From a checkpoint of a small transformer trained on Wikipedia.
Size: 18 layers, 7 heads of 32, vocabulary 926.
Architecture: no biases in attention or MLP, untied embeddings.
Training: a variant of Adam for these matrices, 3326 steps.
MLP neurons of a small language model. Each row is named by its layer, matrix (gate and up: input weights) and neuron, and shows model dimensions 96-223. Each number is 128 + 32 x the weight over its row's rms, rounded and kept within 0 to 255. Numbers have three digits each. A neuron's up and down rows have the sign that makes its largest values positive.
Before each neuron's rows, "fires in" lists the words (lower case) most often at its 100 highest values on Wikipedia text that the model never trained on; "fires on" lists the tokens most often at its 100 highest values on Wikipedia text that the model never trained on.

fires in: "of", "club"
fires on: " of", "ub", "ur", "al"
L8.gate1069:125196136159123170129054145037135139144129102166073141098163081123099067123115176095163160177146117134080115133091163136128113131126158138200087161110118128107096084109120105136154143101120163092125126176184096138112122090137149145142110126131160083120054180150121074118130176183092241117136127118064087139130166166181128086100109084166152128101073168125108115111162107168129141085115
L8.up1069:176161170140152101119058160140155113131137041111138118127169158100130116111108140083120194124087113134106109114128116127193134092183108146142130114129105166176071086124124101129091140134166087168112080163150130141067111181130166109113100165167147142168111131200127098110107143194151198161202144131178189118157158165127132191145115114164161137127079155158157126095145166147134086107154

fires in: "in", "between", "around", "of", "to"
fires on: " in", "en", "ound", "n", " of", " to"
L10.gate280:107103107183092156114113140130164104112085087110111094172089094113122090150099147127181134212101154143144134156089093139081112100119129107147133166058135083116143153060080146132090138165154127109094143146091119186086115160147106079064075191086156106094120166149069148061106125118117099094057087167102106098110076103140112127180101132102173094096106115187150106132135124076081114087193
L10.up280:110140156157097139110097095138075134144124153157162150106156143121111122191158113147146121084153111102141088184084132135114084128150101123153131071098138163141137080130099101154064127114175028129120152166068112148130085163098118110100082107127126108182108033133117099120136147166205119089093133134140079151203142177070176158084106185121152159181122121119142114172077102126139098125141

fires in: "river", "of", "festival", "given", "private"
fires on: "iv", " of"
L4.gate1054:084140102130117165146171197095143102101170147150126157155111163088140192172110106112176160109187117135137115140107166096094085184132152122143084176174069169080131089133104193149115140080140107136102054133139112153118135151107091080113143169076111129143133118066134057182158122135164131115159133134086118103120126116113129130089110139136096205171133145098093128081113060195155158092143
L4.up1054:078164090138092132158150127110170130157090146133130160103110122128100118087144101095139086108129105096093087096146087136117106175102154119067183105137166144107110102102116107107092091076157136142163118171163145116128133162169114110091136100177132106200122164110153086119041176214116106148203127155133146114065111141118139194166152080175101119123123118137148134182195112144147139070077

fires in: "four", "of", "eight", "several", "six", "two"
fires on: "our", " of", "en", "ix", "ight", "al"
L8.gate454:083108166148086102149120119139145187083121122143160079154164105144144108143186130114115181156120071125162107142117122111109109100202175123092111151091087126137150159086141128134081182129135095100128123166130084111160090102069133083183038141126163155130162132142098108105176127148168118122117116104114097132165139115146112087072109134144122164132083135131099211153134189106097125141096
L8.up454:144138171175127167128127129171119100100150192108134131107089101111117185137117030158116180126194098114210090144110163126131168141130104130142120141145163138143134078094155134158102136186175184070127081088082118121159145119179124079152141161186091151168187087156165101130081112126159136110145082088079148055129128119099124128134123132140131064088121126111078160158119161177157118129157

fires in: "on", "only", "may", "in"
fires on: " on", "ay", " in", "n", "ver"
L8.gate865:112120096111148171124123061065154120115087127119170139113213155151119124087099139073207100162139110155219150168028165124108086141067173114149125123088103099152113115109136141133121122189112089207097067138171044161173104096141100093117139145131169136109058094151107129168118123097103107141157095134135121079137149127074148148112114083124158094122174145104092148134107160145151136113124
L8.up865:146109126140160126104125106113166073159128101114162126162070099173090124129113121145161093129168133123052085146096114134151167121162069101132128130151113103130175067142133124060084122097128155159180087054186084189108093139125130128110167115118124090094092083113117191160171113137152140124156121149095126108138156127097116137077112152111110136162158162147142148124137115109148096124108

fires in: "to", "at", "of", "annual", "3rd", "february"
fires on: " to", "ual", " at", " of", " att", "d"
L5.gate314:171120159109128100209109094118091154108140182078107133164103145167156142138092073118131142132114147146138101093179107074129129171151183172163164119110155124101139092108089141106141140158098104182099133136114144122114172108109131107117199193104122203089107108085114117109094168047144095112099115126077159101142100138081089161108062162139153145081090138074150175117120130079092135136152
L5.up314:155068143124094167125153103122134128131146151159147044117167176148130125101158129162119075096138175109173107120102107133109092100117150137141141101170158116050083106131081131123090089112151086160118151197132183193154126196156132183164161122124164147085131136071051113074117171057096114165110140158151171072143122165088152139170132122136151070141087142157111154139111065123159130127141

fires in: "a", "after", "as", "at", "an"
fires on: " A", " a", " an", " An"
L8.gate261:128090103103117155107058140142114110136139129156103115135163178051103139137223108151057145107069134155140121139125160090127143171138120130122135126099159123133168129111119135071134102152179159189176130170113109196160109155127098154168084148136096182105144073159140153125136171180113155173090097157120161135193137116134150124140147087161109104138133137199029146134137140110144128130122
L8.up261:138105079117157130111136162086092127115214212132156146216093151123131096196196131138122123153091094161159123081124136120099095157069124144132128181121165135143151107157141133113143130154103149153141093171126072122150133176146131177125056185118141168080096045144140123117114124149152152062121112201107108077142124111096109163092081154139117067147116104129100116164131145173050139166122

fires in: "of", "to", "at", "assembly", "from"
fires on: " of", " to", " at", "ss", " from"
L8.gate1146:172081191154139158127140088108113125114140122105119173182110132107075091148101110166100057165126144122185110124093120069147119124131140194185164087149094139137113145190142141010131149113146092155104163113173161090122140149168136119063182177183118134152105169085106122151128125102096106131128130094128133071132141148161132150098083120136111137146128098106140123119073173098070160096119
L8.up1146:077124169113155119134124176153102134101127094110189123122128190084156111141150126105144178156126128095140136136137161119084155130120109133158159164095149122088134214130080117155136140116083100098169098165165086178168072149093116161135115105095115145132091156118059169106109108102152121092181166208093133102115150123117116130078119129109115124120141165063115090131148175141127082175095

fires in: "won", "lost", "of", "several", "hosts"
fires on: "on", "ost", "n", "al", " of", "id"
L5.gate258:150141179132172164115141097118096184177105071132148148096161079123123128181103093109156150053096224144124078134094138095105080144187088126161150165060151173075142158129102110100098154182169088145127198111137120117093125097098108071159130171104118130107094137069148095132075093140046130196125173106150164121143190159173097135125132161122120093110171142104150176129140124098136086084097
L5.up258:134184131124104147124132121100170132115113124136133148113125094189102110163115133155156110152157146168125097148062147130167168125163155102112119102060177117074124152125126115109168145132151070084093140120137087133191132076123125106150147059132139135114083242127161170112130132107114134124055147090195075057189137107155104141121116136071177127088113127135130168087125125173138129089067

fires in: "of", "several", "separate", "various", "different", "any"
fires on: "al", " of", "ate", "ious", "ent", "y"
L8.gate931:134174195123096112116091184073098152149144149161171130178198159188125165122140173087161140144163098129084043094091164113160097079115095126187125127085194091118101166109116118125160121130212147111142163113111161127143111092130129176181103090147128114105112112083104110087132120131164150130133123130092152148162148079114042101118054154135114107101092106119145120136127161112146101120109
L8.up931:141129144058128175092041142125149129178133129149143116177133145122148167047093073109107149122169144105197124144120160102132114146152116141134086151081138156199201153068106096153097131150161136129094144112106167165148095118120125098084101123140159110142154116126152137081111215093148150069166150111141160147130167123118155168195157110101097097069132133187151175160115172164117136075083

fires in: "of", "the", "new"
fires on: " of", " the", " new"
L8.gate906:177117148115080127124113144165125193164171191135128117141094197111065097116172136194146167112146163113129184084147142115123106159108167129196116131107155136159108178113115156059112215101167111136136080144148151121095147203160115097110138181145087154138162173174080160165155129151139132119151146141122046105104097126115132141077056120185071165140119158063063122060086197116130165157121
L8.up906:111160100142161155105060086127129156134108151193145148127111162147132094089124113099092203063132116153085143135135125096123113129175139143192122091093149160188106153102134078203158121181170160147147094117118098186118134150104160124190116129191163106105124120090109101156130088108196174130076115139146148151146147149124151093147128130137113179135113106098091162127094112159088159153136

fires in: "of", "european", "english"
fires on: " of", "an", "ish"
L8.gate156:151124109154157166140172149140181202180097156130101064109130151138163150221081104177132159175112182101122118130145153180119132074093149156180066113121114104133049198143102134104192155130154159150111132122131104126127115119119113099117121153158144104143129118147088092148119130187179109164085133131080133124154083138126155131124125177136113106161116048131134088216125105123092143094142
L8.up156:154108113076139082115107073079192137108110185138124141164153111167151136134121105110169199057188105122138121155179090099205139093160158130091088201178091102172177078129153137184175125163102134141119096180140138147096071124177112139123150154173126140114154087184140151096151088116126136159167134068105120126108080189066129122147033131058095131130118144118068161082139161058115112123110

fires in: "on", "score", "times", "unsuccessful", "only"
fires on: " on", "uc", "c", " sc", "es"
L10.gate787:113084097128095121152092111016196107146117129082194142160151053115137102091117180144137112107105158181127161123082125137094118112138056114152143080030205091141140076147116182073111151129105131157099165128119023128175116110115097097124105133115145136117154149154129176132161147127105096116110165132115112094135077149178130147121172143110140127156074117065111190110129107119111109102115
L10.up787:085141092117177138107166112154148134165104110050109150100144129124188075181121133093132168120160141180191125147101143074090162125074087169115159165144118104123171111150108116105129120137150151147105094154137093086131143126073129136134118121160128082151179154164131194111122115131148123104135161158102142184150141119161114133159161111130178131113105172120139141088112123096097118124154

fires in: "a", "available"
fires on: " a"
L10.gate750:140102162139138166104129128119096092069082134122160119197166166100133091090176116067159123123195184122108119161134154126092078194097126141131140150094106096128073138074092137136123152135110158177194113117114133123162103126109110139088101162126118127178110120157118142158089094158129181150129117134176146107129152085121135091065120125136113153156124138109163097146141151163116122103087
L10.up750:070116075107168104087227145120055184113188132131169172114146135104189172169135119173157100090158131091150178057106136099147095110149142111117086171141119104136151136112124091121078088128162109108122119104161127154143113127082125163132120152132105144143091083118117216121133103119157109076089149126091117154109191163130086202125086157189136166157115090156108107112096158170126123144113

fires in: "of", "including", "went", "west"
fires on: " of", "ing", "in", "t", "est", "ent"
L3.gate517:137154100159143171114143125075166129150151203152134112132131091171153077146074111119105179069166143095135135137125070137067143109195158078182164099128130096156177148139091142109144226113135106131093077170105148167157152073103109139133134153183171189139078067131136130145183097166161172142118111093088084137204103143143091144149129189104136124096140138156083215120127071138100164104116
L3.up517:164128172097126122137102153087133228106148093077119099154139092160171111145103101094168086148102183156132116113142113096107145133194112136125143176079067169117146192091123148136178169103095137103085153129094099151106114097110138107114068119119125155073104103102165085090062083127165127138145173148113161115130115151085130178131139125138161156128140151088193135078125106129088078141126

fires in: "of", "english", "only", "another", "next"
fires on: " of", "ish", "t", "ent", "ly", "ot"
L5.gate427:100137148145054133089138189102236091099117143138151060115095193194140093100131103108142178155179149129184071128148117157155069109163121127158136076177104086117150112116082114142161199096140172134111112075124076139159134120101097120122124139144157174142079132122147104086074132142136162081125158123091117124131091131091182156070112143127174142113081109047098158097136138170156074079126
L5.up427:135104175129111095107119150060154159042151142171110145124123168161150115196087171130126147101147140098135140073150140089088136117176101121154119163124124116161174107091115149089157157208079116129091128160177125095140131080151118172128151103115136153088091079099139160098171122170152100144132156145151060103172098110078114157050098081128104093130094115133128128125123168139129138134123

fires in: "of"
fires on: " of", "ing", "ed"
L8.gate746:174101083179100183106177131128139116104109123131134102093102111120144101115122143171135158188105144118153062139105106191095088111134160156159135175126093165147146133093105146131166088117175153156092070159204134143108121129146099133130154147118152103161069121121161107090132137103152112151182078175111133100127142087103165144108138142159118095127142146148102093168185143176068155119139
L8.up746:146136154138135150116132094103152074120107150198133152159122104137195104075104155148137165135124106180118131117123116181165160149178114167099123141117030109148122105170139108142160153164107174175064079118173109102130097145141139158195053170153096120145137090184180144117170090115170114130183153144119124197105099076177134087173161119164080067150112123128080117106123164164080142125096

fires in: "and", "in", "by", "december"
fires on: " and", " in", " In", "y", "ember", " on"
L5.gate537:165118135131107108137099038099099165143190168135116126097156134078138143125150115099120115076147134097109176124035112051142096127127111084133103044136070084141139104116094142094160120146140094110114068135169129200161043150110119135153122106080191075096086140150116197137156116127115118133132153128104166078139183158161102093133138146137187115131136115073180201092122123149124150120129
L5.up537:196188108084134096157035135123055114171155132075119114163094128141128160135137110135170044153213142111101120174189120052104169126105172158139104107144145138103126164139110108175113103123078111153113102076101105120159117082113120133127153153132161117115164120124136159142135136195165119118156176163130148089119168051132124131068089099131119174164125138082177157114112134128118150132106

fires in: "its", "the", "this", "s", "that"
fires on: " the", " its", " this", "s", " that"
L10.gate144:132112173099173157117084124098125148170150130150149115181149073147133123137146146156087173108190088133097129146161117155091143146143127186156145140082074138119099162133176128188142098158135094154105075129046208145163121118114127062163113147152095119102119175165104138169158118189119184131148115125175105140087113127160123166073134139162115114109168146178049083108080147088143109112131
L10.up144:138206167165077148082057109096078154151095033156091155098137166216103131124143125115111129093159143086081121147160101115130167140125154115140103107064133133089110177143090166101167178166105166088120094148118072110106158113157119143190142164143143132058147103148198067164126130139110107062188165125181084135107114128148131100137111134119137145126116115161138136077106147161184092138155

fires in: "medal", "medical", "medley", "foundation", "director"
fires on: "ed", "ound", "irect"
L3.gate883:085154093154149158117161175088099115130150141137095122139095110185145164141095073103144155096114140150134147155109081106134141148086139101098081127163144163082101152136120152093200094068081123163113134120121036130139121203095105149168162085166125173107063140089111161092109150159156109074074125143114200135113200124144137042036113085102122155148165062091122188125108140132112114129187
L3.up883:106113149057101101097106196117113052144105113122117120108123122087131123153131086130171149086095191081104190119147150099085147111134163156077079131094116147192186122155098109135144116162174050161140134170075140113200113109159120132092115117107133197127162138109127117154090076111123130143098168138107161123101151090124146113124099100127117091169160146144171123171115104099110060092096

fires in: "the", "this", "them", "his"
fires on: " the", "is", " his", " this"
L8.gate193:164131131167097196156098127119054128160106134147148139156112117157119127132160165122068154091139156117155159099138154084109124162159189124144160132137148147150122159096103144039127168141094118182131045139129077148166160155103105101132147146106189190139068107086127154105175156130129092119176147126149176104120122118116109133134091116163112154081117103164117130085096098128153117118119
L8.up193:159120103106105128106129096114083133078132160111151130101092107108094154106144195121131180096116184119128121108163150092078187145138155129109209137125130107205154127138100079106162127121134130149144104145144116141174122195074178151129118138121169181107103125095161124136114108137097167160155142146199195113156137122126147180113108106130119193120147075162104134100117095133087157120137

fires in: "a", "any", "another"
fires on: " a", "y", "ot"
L8.gate1083:178105208132072142131201097109099116143169092138173128124111160098081105088155112088113119127107167145153144117144157090146089162135132126114106131055152071138077118128154119149080064141138118206081128139097124092097159136095075105089147070154169153110115079120092161157201136165098131174124155131135137121160100106145097101108071145134137104161059122095110155126113138134125104088092
L8.up1083:073115111174092122108091156101134132113183126150147158101131099106077162137176116150092191127111148180118125072141127037169095108108092102105139158120163146182162121117124131108162112091117075150141098137206162205175152139101118120120154135108088136079123100127147157126118129145168168124162101187178090072156193062143134127093119164120129143160132131146162120091108116088094170069121

fires in: "the", "this", "that", "recorded"
fires on: " the", " rec", " The", " this", " that", "al"
L10.gate1078:128057158109120107175171178122133127155137098138144090128116164167106102124180108107134083100060094132120166143124130124107101171133152125125150199152190188154145169104138146149068115141144105109107069102087183166163145129124165182139035134160166144110156089099147131136131091191144082102111128118103110109127165166128147148100137151153082119128169195177111090136171049066169103133091
L10.up1078:153120090127137168112143119104107126134126055194107107078160102129152148121148133130087162136135171179103140134097172108119110150135143074133121134093068094137199093181178122110149090180136097181096138124119121160167156145084192096063133115160114176107164166132145113162166163140111110072143192081099092124123115114199119160098105139066077167163092148173099131165091144118175198134194

fires in: "to", "of", "on", "with"
fires on: " to", " of", " on", " with"
L8.gate493:093118172144150158177128142163130119130068100148150164159142083112119083153115089117142210114184097147132139115130099090137127200121150113213101120102099112124078187156099129155170155135108096121124153100143075186103120138135130135108135185083171095171132176134059132182174135124136161151134160114155142203160073151146177118103121107129113124151155117149154170063132113100085090083131
L8.up493:104134160070163145083163133134129074107089091149125200138132117137155112185105060082166191128199125135172110097147117141149130119164158155177103096137121139151088135122083132103123153158101151154165190128075109146094172150101159128092107136064095119083143095163072138112189101126184132115132115072121138119132036135064154101119082103117097090159122129132161144124144067099137123112083

fires in: "an", "a", "of", "to", "is", "any"
fires on: " an", " a", " of", " to", " is", " was"
L9.gate186:150160172147156142137118145106105124135161150117143064162167133071115056097176120133113071175162116119183207119140137129069111137136131131114121175111154122125163167091104104114103185163162123180176179075125090152118095148096096119171120123124131135127074161131068153088145204181118159082104082129121066118110178135105120125109081114131105079131125097120184061139100134190175102129105
L9.up186:123068156124123103115136138173130084126187121106131122115127209119098094143121133109040162166100084121105140137163099097115145160203126096108194193111092140134119114099095089135152115199202121190155096092102146151155147109080135117127165111129165073092139177134131142143118093134106146111163096069098175159135112077173037111142116148108132159084124131185117159185189136139104168124157

fires in: "as", "of", "to", "into"
fires on: " as", " of", " to", " into"
L8.gate1037:126133072090100170118100123143111130075170109168106169123130096078098111078110123169101168131171113120189135167163095182176062138076194134174131052109153143131139169092091124144156145111140156167172075161118080083113158116146142165099211118085161169097084132156077117171115161081123157108077100121161061125118140097103125136106116102129138112112172129120155187123082093127073139113181
L8.up1037:124101164096179054144074117118098177134100179168106083127095153126079078103104092123110085143136147134193143132175086131117135165111090123159072095118167120138100095119056131140108157200138133199086080165114092160125127093146150174085146170084139115130113122152080098093136158096129092132140061137154088141092107114136125096106123163155176099173127102163163146157172207146110143071119

fires in: "most", "people", "opponent", "of", "townsville"
fires on: "le", "ost", "ent", " of", "ar"
L5.gate590:073163125150180169139154129092144154164156148169129109138115182160110154150128101149102132097097120122133143087117130096132105183156151133169069090129147195150113125149148159140161143129128092120133130108118197151103148145166134068134111171155126110143134107115130068102102124105121186136117112155120111169129170146127175119087131151134106127108111059092103122111158124126156096081100
L5.up590:158115163115079168095123095167146130147136123093128095030190174163110138148092142099134133136143193101129144140143140174102102162097110170112130155171145191131105145083121123096090132160144108112113181161076123130154153125095129193162145106099125148167119137131154172105143097146044150104141123129086120152133101189221109177120140147079093107130067103133132064176106189113070091174133

fires in: "april", "single", "s", "age", "stage", "tv"
fires on: "le", "pr", "age", "s", "V", "x"
L5.gate437:146140085139169100104156158086141115096170144154123129145088141201172177158119131142079122152111165089132138137141193191129109132167112080130144077119119178102109093103139121105141125144144153085174095152158118196135110137108109147205081195096104165123131099103128151113082139113151142124086139182203161091111148118125089139115145104163151104160130103132081175155125130161073155111119
L5.up437:131148153159160149140103104177106151189150138120143067146122055145093162156136125165151172080100149115158136156090194140090122131117127173090156123095136152143162159113101156098176174089097144137111119101153145117186095161101144203175147118143113124109125146113137168156155134155172132131122195141102206111119132152146060137102150161139142097129066132178172129115142213160110183110158

fires in: "to", "by", "with", "of", "from", "featuring"
fires on: " to", " by", " with", " of", "ing"
L8.gate366:121123133153168158128169126117109163080109131114165140110106129147123075182137084080128139133129099131174103142166114145204070107099167169134119111099158074130074132161127128104062085100113073165204159193188150129070117123136110161116143115065127116158105117133047121106128131085140188120110152153115155131176163097071164113141066093164130115130142154164115136168166104130167071110139
L8.up366:113088138172189169158127128108089167113119105101156111126135139120131086159128088112165124137151092122187094110192128131181066111135127151133110132074167091083111162151097153081107067090109101176140169216158148124086165153159113166098132171113187094179093146168110129101137099070126132131128190165087108180151141136052156136144047116175159128154140128145108148138160132161152083077104

fires in: "of"
fires on: " of"
L8.gate850:106052133141170111156086117118142102167143155158129068131102134190121181162096116121107092096131120143110122104154109112110091119170106163155076149200116138085136104142089159060138174088133165144134091152174124124136139175124116116125173197114164092109121189134118128132144142140209129137112115152114076135135072128059112138078158107187159176167145119142101169093117135164168078142127
L8.up850:123130138160161134098142107171092082098174165154130113105083123199118105159074073081078118060166097175107168110124116098132115077133145195155086139159123132154143112111122110124144144110137133119137123145132132196117138151098156140191105150091091080142100165088088138131118060094182170157076085131102121144213072171116132100052149124115121148176179121121095090093123124204166109150151

fires in: "of", "total", "hemic"
fires on: " of", "al", "if", "ic"
L8.gate517:145128123166115104093155137140160129075160135125144128147130076116139113150099119181177101164169087146060184046136179123162153122132150099131136140122100156178068164113101175101158138137143170138109107118178093198108141123143118167200117152090145109112144137168149133132097097179127095128186108102152084167089135140089107135154125170143097140105083149137099101163104178119114116129058
L8.up517:172103161153053141134197096116099132137121139147106119117129091125113159118147105130111156101186080139136080134135154112187121097168142163151045163150052134139130170118141127102173158158206181106091079212157145151089140105146142123124096096191173105134162076143086123100126155168169134114146087096200100133085143173109136109102131153130098104093150173181130133104144139181158103110126

fires in: "business", "title", "of", "reception", "businesses"
fires on: "in", "le", " of", "lect", "ept"
L3.gate486:179080151168146127155118120137155124143152135142148146128108142124137093140153166121151136189109142132111110134154125096077131164117132112145138082118107106145114184165118129148148140102077090086146131126122107168133092196109093103085096091077153180045107132177176139125116134140133135099204165139112124064106120133115085099076072068127129111124083088122093159134166114161122108094099
L3.up486:128104183198100133109148154142107102134114146123096085158102184150067134087134143149185176156053151121059193168138080108149110122151132150166056152147142142121060131109162096107122135126067103157137188162129097168170109129171134120131116174139115141123117141145146081107165098115105157162113195132052117140076170139149042098092119132148128145106164075126142124140139136174162113124140

fires in: "of", "agricultural", "project"
fires on: " of", "t", "j", "al"
L8.gate56:183057168158109164115149138150133070096125140121157174138139051175146130121105069106151152151132104100144123175032137120149166154171119111129103093140111145116170159136128149142139143167087160146005129161164118136117134096177131150160171160088118190136082153170161111120161117165091118144169122117120116059132098093138086123086144108173144167058077120120142163078169116140099121174133
L8.up56:131075117148085151092069134204084097084124097109110183092078105101157193078132162135073158104179095098151165118112065150095103074151163141100056130065138111109075149142125109136173153130110162149106103140126212134161163174120133164090092112111134132081141144145148165104114143165115137147156106048113090146183116119084129133128144100140127150121105135137098161145087065125106108132095

fires in: "in", "by", "on", "as", "including", "for"
fires on: " in", " on", " by", "ing", " as", " for"
L9.gate574:145045141211113118183107122088082078190130207130149160157108164101095096090136136118104172086175127126134157134095095109154051127090165096175151150077101188134122134110101131108121160130124110178166144110124127129132148043147164146090114180143106111156115158139107189148111124117097158090084125127127157142137146164042161134160109082177175127167130154105119144172125148103143123129123
L9.up574:193114105153161142123135112141143098204178132090156117146143171098159114103127151143200097144139116154086183128194069085096119138133126096159133131172104097178093084108099120163134124085183107101106107079137187124162118149066136149161089184127163183095132179136152124064121072119131153156123106083164161125130150139082118169102080111154046103185102159171111152108139102061123101143106

fires in: "which", "that", "the"
fires on: " which", " that", " the"
L9.gate343:204156198184168176135114176098108130188128124149126122098151125138130090155120117139090109067122101115134186102173196082132105214141175105191121125130089140160171180110098119135227126093115166152105122093158101176172105131180116124100160062125107181170112123151110124081189090158101147125165109095162152114114112134127113106070116134131078111135123099167138133126112125121119114170120
L9.up343:124154121116127109182114128154108039065107035085155104117179159131134133114086124107133160130172177114118133169188162097118166105158147152110157147129090165121136165134109083064109123130180113094151080114157149185105088112106123109105136101080094102116149098216132131160141046123194112138159073095155133070167135097140157186102170147156119126082186104067101160117117135112079142087140

fires in: "under", "in", "through", "during", "on", "into"
fires on: " under", " in", " on", "rough", " during", " into"
L10.gate356:090171109114156099163115143146108129133166159141138167102152103150153112184131105079091064089150091075155126140117098122106118163184140146118174089100085132107155117090077128115081137158082138155098124159127064154076112109088093134069125109122138122132073087084139165104130064097113133136064133108063176114110116126111107120198167111181150178169082132119143155105141105083120109089126
L10.up356:134145108076180115158064079144097134121080161080119126144149096168121067117161097117108144153083082125124100177154065082163135101119174116184113108202162116151126120159116140138097131140111076180161088063133136120153165149087129055136185148209202139089150169086133171128146087103129106140182120147141072156099158157094163142122087193097154136194134118126166142131130094102140178091132

fires in: "to", "including", "of", "with", "and"
fires on: "ing", " to", " of", " and", " with", "e"
L9.gate859:149086160195124120169179166128115060149157156117194129121096078054105135157144080139167134135152110140194141113058113141109111175111131136172138152145140107146146171126122137099140127164127130107103151191136069129085128157137122112166145109119195131112108119158095097082118156138161186135093113114169087112106108150160122093129131089151084195124070165143125149140117083103174152123167
L9.up859:126096145191114210156141102080117093092110131145112142091136111150150073060179116060118136128168084128130102134114109137104124148153162125185199083100168166165112134172060116133134140130120142122118179126148147164133090184132128098117153157118117099120078122158082119134163136143141122113128085099100128138106103135099143092184129105140125101136090203071150152166167084156104153150154

fires in: "of", "style", "to", "began", "little", "running"
fires on: "le", " of", "er", " to", "n", "gan"
L5.gate593:146117223166137136086118079175128195150186179141142185137159168137180108142148113130124130045128165133130126116078131146117139092150155125122158172132137104103190161146121136135154132077145143138113110109139146125083174144107081112150164133190115040167126220076143140117153142112055121197092131129098108162129165162142107167098117187121106140118129103127148110106062131134102142133198
L5.up593:141083140146067094132117118135111115140156119142141198133097060116130087156169143129087081140119126133153169112146040139106100127037153156141150083122131154077164155107120117081162184122085181110150183117099079101063140147138130087135127170092165152097121135115137136095208171129133154162124133142127108139132163089081100080152114153162065137122146144131117170193161153111141080126081

fires in: "of", "guitar", "son", "military", "in", "guitars"
fires on: " of", "ar", "on", "ary", "ed", " in"
L5.gate198:103139135167109113072128099107104169128120196158166097153151082115162111218106113052149153206143106155099117165168069142092125105132183108182132128128094102106101126134061115127143142053122167164059144115135101175139117110072126153138085108084143113097095145100118153098154131150171178146207131151137110104107094110116148111068106096099127118127154130137195166121137088099129118112116
L5.up198:110149129091146151132110125121181087150125146146133164098086152096151164128110164108150137109083130183100133149081143050102126116092077149135134059172150121132118080100112171124169162125107100135119138111184104064120066122102131214126099119131105128107147115120149120134121095126136151126104073133131116074125130193176196157121110173140138129051109091116111131090084094151201128134102

fires in: "appeared", "of", "several", "most", "other", "even"
fires on: "ed", "en", "ost", " of", "al"
L8.gate819:068114186127168171160137133126103115177120144173119205113133154129132165138125104156083123079166143137152144106075104171074115158158170121104185111211117159163107106090134121142118124110115169102138140105130124137204113166148131142167109136108117158133106111119153155063124075128136093119084064163096152133103159123143113114123118173147131115154175176049084177186132193088110069127105
L8.up819:145083122106089121076117100082121091166112121135153137109093197149091155125093135153112148067177118151200185102094110153101136076134156123107118146122131127134168114108123144213117174139142128140100138081097165145132050120255121151139124097127140137138165124123082132117179096153091129157159134150091129095134111118102057062167109151117076074193131185080125108162124165167107127153088